From a checkpoint of a small transformer trained on Wikipedia: width 192, rotary positions.
MLP neurons of a small language model. Each row is named by its layer, matrix (down: output weights) and neuron, and shows model dimensions 80-143. Each number is 128 + 24 x the weight over its row's rms, rounded and kept within 0 to 255.
Before each neuron's rows, "fires before" lists the tokens most often just after its 100 highest values on Wikipedia text that the model never trained on.

fires before: "s", "ed", "d"
L9.down510 [132 149 147 139 114 164 153 159 185 111 144 157 122 101 124 134 114 110 140 141 139  92 111 145 146 161 112 142  68 123 123 137 163  89 115 118 140  86 144 124  87 115 114 122  99 147 148 100 112 131 174 141 112 104 121 110 111 123  85 113  69 101 118 121]

fires before: " ", " the"
L4.down21 [157 107  91 128 124 108 132 125 115 127  91 129 156 142 159 106 106 139 125 129  99 136 153 131 148 125 151 109 182 119 131 151 138 132 128 157 158 145 107 134 110 163  74 135 146 116 125 175 120 158 167 131 146  99 124 124 122 109 104 109 126 150  91  98]

fires before: "===", "==", "=", "|"
L7.down686 [147 131 136 126 139 124 120 119 106 117 129 132 131 128 151 133 173 110 133 133 112 140 115 148 171 169 121 123 117 155 129 124 103 173 119 125 145 191 125 114 112 104 144 119 110  99 159 150 115 150 112 118 126 107 130 146  80 139 126   1 172 111 108  91]

fires before: " (", ")", " ", " |"
L4.down212 [128 173 115 127 101 122 112 117 125 128 147 153 143 119 151 138 156  93 150 124 153 111 136 143 167 152 117 138 129 135 150 120  95 134 157  87  79 148 110 118 131 131 114 116 127 102 154  98 135 108 135 152 129 124 151 155 141 129 129 113 158  89 122 114]

fires before: "1", "2", "3", "0"
L3.down661 [143 140 114 151 165 133 153 143 119 142 110 127 132 135 122  71 103 111 146 133 144 161 147 139 174  72 140 109 100 137 125 138 139 160 111 139 128 119 106 174 109 141 142 143 130 105 153 156 130  90 170 104 112 130 105 112 149 134 119  99 181 107 113 129]

fires before: " ", "\n", "e"
L7.down559 [124 119 158 129 112 136 110 108 118 137 139 107 101 126 111 160 125 118 162 121 101  96 128 139 134  71 116 146 100  96 135 130 113 132 127 145 117  78 150  99 160  85 121 163 100 126 101  80 163 142 102 128 122 117  89 143  71 138 115 152  85  87 125 129]

fires before: "1", "2", "0", ",", "."
L3.down320 [126 136 108 131 114 138 160 158 141  97 150 133 152 104 139 114 105 148 166 136 160 150 127 119 147 115 115  98 113 134 129 114 155 136 144 134 123 141 125  67 140 117 119 159  72 110 141 114 128 117 108 153 146  84  98 158 136  98 123 112 104 122 151 157]

fires before: "\n", "==", " also"
L5.down710 [121 114 144  96  77  96  76 140 184 147 138 137 177 116 153 132 135 137  93 135 150 104 124 163 174 112 130 121 119 188 139 120 120  92 127 106 140 113 131  98 128 104 148 143 134 115 164 138 106 116 159 111 138 156  90 121 134 142 122 115 111  91 134  98]

fires before: "\n", " |", ",", " ("
L9.down192 [165 149 148 118 178 114 100 155 153 118 128  92  97 132 161 114 147 135 150 111 134 122 118 135 116  53 124 122 161 108 155 131 142 130  91 135 120 151 148 161 132 119 124 122 128 109 137 102 155 129 105 138 142 109 135 104 105 129 127  84 136 126 128  91]

fires before: "0", "9", "=", "s"
L9.down592 [152 133 145 121 140 108 124 138 129 179 119 163 132 130  97 107  92 176 135 142  91 152 102 162 156 140 180 149 180 125 175 124 138 153 142 102 155 129 120 120 100 157 157  77 134 129 147 121 171 159 143 136 155 166 103 133  82 179 121 152 185 145  99 163]

fires before: "\n", "s", " (", " |"
L7.down499 [ 98 142 124 135 125 161 129 135 147  91 144 160 102 132 136  98 133  97 167 117 166 116 116 147 134 154 120 127 101 112 128 159 137 117 186 137 119 135 145 132 138 103 129 164  72  90 132 120 107 169 121 154 119 114 114 122  90 126  90 132  92  83 110  71]

fires before: "s", "ed", " to"
L9.down481 [132 189 105 130 140 146 166 146 127 171 137 140 119  91 135 138  82  78 175  90 138 114 144 135 125 138  85 140 101 131 149 144 176 129 134 137 113 114 160  99  96  89  98  76 131 111 150 113 146 154 145 130 118 137 137 100 117 125 103 125 106 147 135 144]

fires before: "0"
L9.down619 [142 163 141 160 159 116 120 114 116 111 110 139 145 114  65  87 121 155 130 110 145 140 160 153 132 123 125 156 175 125 145 143 148 121 150 127 122 102 111 178 106 149 122  77 172 111 111 113 124  97 141  82 151 123 133 170  90 137 147 154 155 120 131  84]

fires before: "s", " "
L5.down560 [157 141 130 121  85 144 130 115 137 134 154  92 127 126 107  97 130 105 153  96 169 113 136 129 172  90 135  97 168 156 132 176 141 148 135 131 123 154 151 163  98 124 112 125  96 101 191 124 111 183  87 150 110 153 131 126 167 132 132 159 140 130 161 117]

fires before: " ", ":", " of"
L9.down43 [134 147  96 143 156  81 136 170 158 108 104  91 135 112 102 108 132  99 138 110 136 157 124 140 100 109  94 147 131 118 126 117 102 158 108 145 135 126 108 145  99  76 110 161  73  94 117 146  83 147 127 160 139 161  92 114 139  86 123 141 151 124  97 122]

fires before: "\n", "\\", "2", "1", "-"
L3.down194 [141 128 164 170  90 115 140 105 137 128 167 134 110 126  82 109 132 103 133 108 167 112 114 101 167  90 104 148  82 102 136 119 151 103 132 135 159 123 114 130 130 138 137 140 121 101 123 101 114 151 125 148 144 132 142 129 144 132 119   0 108 124 165 130]

fires before: " a", " an", " ", " the"
L4.down287 [145 126 106 119 122 141 127 126 125 138 133 130 129 136 137 137 160 123 144 152 130 113 148  69 146 123 140 139 147 110  91 103 109 121 156 130  83 162 170 135 158 106 144 118 107 126 151 139  97 147 102 137 143 116  90 124  69 136 195 105 135 153 115 134]

fires before: " ", " /", " to", " his"
L7.down224 [ 78 107 120 151 100 123 147  85 158 119 174 129 173  81 107 156 134 118 176 115  88 152 133 134 131 116 124 166 111 102 140  83 102 105  80 109  98 149 119  92 139 100 119 159 122 147 121 135 134 143 121 111 116 100 118 184 127 133 122 110 130 155  81 137]

fires before: "\n", " The", " He", " It"
L5.down656 [139 133 120 120 128 161 138 131  99 107 171 120 133 152 107 116 117  99 111 120  91 107 147  91 143  51 125 173 140 144 125  94  95 146 127 124 137 112 130 102 151 141 130 115 100 120 131 134  88  90 156 129 127 124 103 118 107 115 142  83 134  99  96 107]

fires before: "\n", "==", " |"
L7.down306 [117 134 148 116 163 109 185 128 107 109  89 100 128 131 139 140 130 126 110 120 124 127 139 113 153  76 106 124  93 138 142  87 122 147 136 137 169 126 125 117 163 154 155 113 132 123 125  99 197 106  98 100 116 143 133 162 169 112 125 102 130 116 140 129]

fires before: "0", "1", "2"
L7.down463 [ 89 129 130 140 127  83 114 130 174 139 144 145 145 125 124 158 105 153 174 130 114 140 105 110 146 119 147 130 143 151 137  51 137 151 135  75 104 166 125 105 134 133 108 147 121 140 125  92 102  64  75  86 153 138 157 181 135 151 127 137 103 129 152 148]

fires before: "\n", " ±%", " ", " Goals"
L9.down552 [134 142 172 170 101 139 119 138 132 113 122 150  93 110 111 106 155 138  96 136 163 143 107 121 135  97 129 115 128 108 127 127 109 113 118 119 128 193 119 133  85 140 107 141 110 110 159  70 151 148 124 128 139 142 142 133 157 148 106  73 166 156 145 122]

fires before: "\n", " He", " In", " The", " This"
L4.down259 [113 127  92 144 130 130 122 152 120 115 165 132 153 135 118 130 149 117 133 105 106 109 111 154  93 155 150 129 146 108 116 167 144 136 107 119 118 109 126 123  96 139 109 133 105 108 118 130  95 160 155 131 123  85 114 108 122 124 126  72  94 123 135 130]

fires before: "E", "N", "4", "5", "2", "W"
L4.down718 [142 118 113  92 107 114 130 131 115 113 137  94 133 133  97  95 165 155 119 126  91 136 150  83 149 101 147 101 135 124  99 134 151 120 150 155 133 108  91 177 142 124 150 134  96 143 145 122  99 103  91  72 127 103 107 107 145 134 135 145 155 120  93 110]

fires before: ":", "\n", "der", " United", " career", " ("
L5.down665 [ 95 108 131 146 124 144 102 122 121 113 111 138 133 172 151 130 138 127 125 116 122  95 177 155 124 148 163 137 147 137 128 124 125 119 142 142 106 121 111 108 146 113 155 115 118 150 119 102 105 108 156 120 153 136 149 152 111 177 117 165 100  64  96  96]

fires before: "|", "\n", "---|---|---|---|", " a", "|---|---|"
L9.down37 [116 151 130 154 112 136 128 114 111 131 145 135 126 141 106 121 113 169 129 130 141 142 148 186 178 133 146 121 153 111 129 144 139 115 146 176 143 100 126  76  34 178 111 129 133 169  97  97 134 150 128 112 165 130 107 127 126 136 111 114 116 158  84 164]

fires before: " ", " century"
L5.down758 [161 113 121 163 102 165 141  82 123 120 107 151  98 101 130 133 158 107 141 130 173 130 192 145 130 133 143 137 119 105 126 123 117 114 180 118  82 119 149 133 116 126 156 121 133  58 115  92 102 122 100 129 142  61 136 126 101 165 158 127 101 127 104 164]

fires before: " |", ".", ",", " ", " on"
L9.down370 [137 118 131 142 125 130 110 132 121 121 139 126  97 121 132 141 135 118 122  88 132 155 167 115 125 122 105 104 141  77 139 115 153 124 116 144 147 115 156 126 121 109 136 127 130 175 120  73 143 120 175 101  86 117 124 130 106 123 143  70 149 105 102 108]

fires before: " ", " •", " Time"
L4.down526 [116 167 119 146 117 129 150 103 138 136 141 115 161  79 160 182 171 123 151 123 137 130 144 134 117 121 110 131 152  88 137  91 140 134 162  92 152 127 135  93 112  68 148  92 169 126 117 144  86  93 115 117 148 112 146 147 137 189 145 159 134 131 156 105]

fires before: "\n", "-", "The"
L4.down80 [110 129 146 139 115 116 120 140 112  96  89 144 119 112 130 118 162 108 158 129 154 194 128 146 162  96  86 142 181 169 138 108 133 157 125 132  86 137 134 136  74 140 140 113 106 118 120 116 135 156 128 115 106 130 135 134 109 110 133  89 106 176 104 161]

fires before: " ", " in", "s"
L4.down665 [166 105 152  93  74 144  97 123 122 139 169 131 122 137 116 156 111 143 108 138 139 162 136  90 133 121 108  74 123 166 122  83 120 103  87 118  93 131 157 140 151 116 120  93 128 161  84 167 155 130 108 153 151 132 114 125 124  84 176  76 124 120 101 183]

fires before: "9", "8", "7"
L5.down473 [104 112 112 100  97 118 118 113 121 102 144 109  89 170 140  68  89 168  81 146 131 145  95 135  90 122 124 159 103 137 122  76  77 119 154 106  94  96 170 133 132 134 146 167 105 138 138 107 150 117  66 122 125 125 122 164 162  92 131 166  90 118 148 148]

fires before: "0"
L9.down663 [123 157 130 167 162 116 122 131 111 151 130 122 202 111 102  99 151 154 106 126 155 161 138 151 130 129 126 146 160 162 162 152 132 129 122 127 106 110  76 159  92 120  82 105 179 112 134 120 133  91 155  88 112 133 107 141  89 118 137 140 154 119 145  81]

fires before: " |", ":", "\n", "0", " \"", "8"
L7.down315 [ 79 148  83 144 109 117 103  89 181 134 153 120 135 128  93 127 123 119 145 146 134 121 131 174 162 161 155 153 124 108 168 104 117  88 139 127 176 114  94 112  87 139 150 153 141 140 145 133  96 175 170 104  86 148 100 168 128 150 152 126 119 135  87 187]

fires before: "\n", " |", " is"
L3.down121 [152  97 115 168 144 145 147 141 143 125 123 114 138 117 152 109 123 128 151 136 134 136 123 129 164  24  89 122 131 136 168 142 167 127  89 125 144 100 130 147 155 117 132 137 137 134 150 147 152 109 129 122 124 117 127 126 134  88 139 106 154 133 105 162]

fires before: " ", "\n", " time"
L4.down64 [ 85  95  94 155 115 124 130 124 188 118 138 133 174  71 103 141 126 103 139 148 116 141 117 149 147 130 144 144 125 138 133 176 157 108  87 137 108 123 124  98 126  98 166 139 124 147 129 139 109 141 124 117  95 164 146 122 150  89 131 125 137 113 127 117]

fires before: " States", " |", " Kingdom", "\n"
L3.down687 [173 136 125  89 133 119 146 126 124 120 174 122 112  91 127 123 140 167  88 118 153 160 125 176  80 106 128 116 118 127 119 111 136 151 174 173 117 139 102 109 148  81  81 128 116 111 124 161 133 113  67 121 117 110 149  96 122 143 137 130 179 143 122  82]

fires before: " ", " Illinois"
L9.down445 [ 97 186 133 147 107 142 119  84 138 113 137 142 122 109 155 145 153 123 117 164 139 119 174 115 124  91 151 116  81 113 153 136  82  83 131 149  84 122 127  94 126 127 120 126 128 189 107 135 108 135 134 139 115 133 174 123 148 121 103 109 120 139 119 105]

fires before: "\n", " |", "s"
L3.down79 [151  75 110 109 115 122 150 151 119 117 143 122 125 137 126  80 140 105 143 132 127 110 138 149 141 123  66 139  95 169 171 134 146 145 122 128 139 100 128 139 118  97 120 120 125 118 173 154 147  97 137 102 138 124 145  96 180 136 149 184 132 107 107 120]

fires before: "s", ".", "'"
L5.down82 [132  78 160 100 121 124 140 123 142 142 151 137 155 135 137 126 137 160  96 142 117 164 142  89  63 129 103 112 155 111 153 138 157 150  82 114 148 138 107 116 147  89 116 133 155 134  91 118 154 158 108 147 104 169 118 129  96  96 137 101 145 119 125 145]

fires before: "s", " of", ",", "ary", " is"
L4.down152 [104 150 159 137 120 133 201 167 116 137 125 137 139 123 108 103 113 140  84 119 114 148 152  65 101  96 161  92 127 125 154 156 121 150 101 109 156 119 127  95 146 127 107 136 158 129 116 134 135 155 109 134 112 103 137 159 137  92 143  56 128 116 128  94]

fires before: "\\", "1", "2"
L4.down501 [ 85 147 114 163  55 134 140  74 121 127 169  70 122 162 106  98 121  96 112 136 148  93 175 113 106 102  94 126 103  99 110 151 145 104 159 151 162 123 140 144 179 112 126 173  98 135 101 139 122 148 118 129 145 124 132  92 142 114 143 123 137  83 165 142]

fires before: "1", "2", "4", "3", "0", " "
L4.down537 [138 100 128 149 167 147 119 125 139 119 126 121 158 131 112 163 128 101 134 185 120 136  95 114 118 116 115 106  42 136 113 122 156 149 102 155 155  98 136 135 164  92 163 137 117 127 155 129 140  92 143 120 109 136 130 122 144 117 157  92 142 128  92 175]

fires before: "\n", " The", " In", " of", " He"
L4.down724 [127 121 135 117 118 165 173 100  98  94 146 148 157 154 132 119 126  94  93 155  81 134 144 120 147  99 149 141 128 147 130 153 137 138 148 115 121  81 116 149 133 155 126 112 130 125 113 109 150 137 143 124 117 103 100 114 114 117 177 119 114 125 148 142]

fires before: " |", ":"
L3.down691 [168 131 166 122 144 137 131 142 122 105 103 172 129 119 117 157 126  90 140 125  97  97 123 137 108 135 154 146 125 114 152 105 123 169 111 124 103 148 137 165 138 123 152 109 139 168 175 122 129 143 145 124 129 118 102 168 155 112 150 130 120 122 145 105]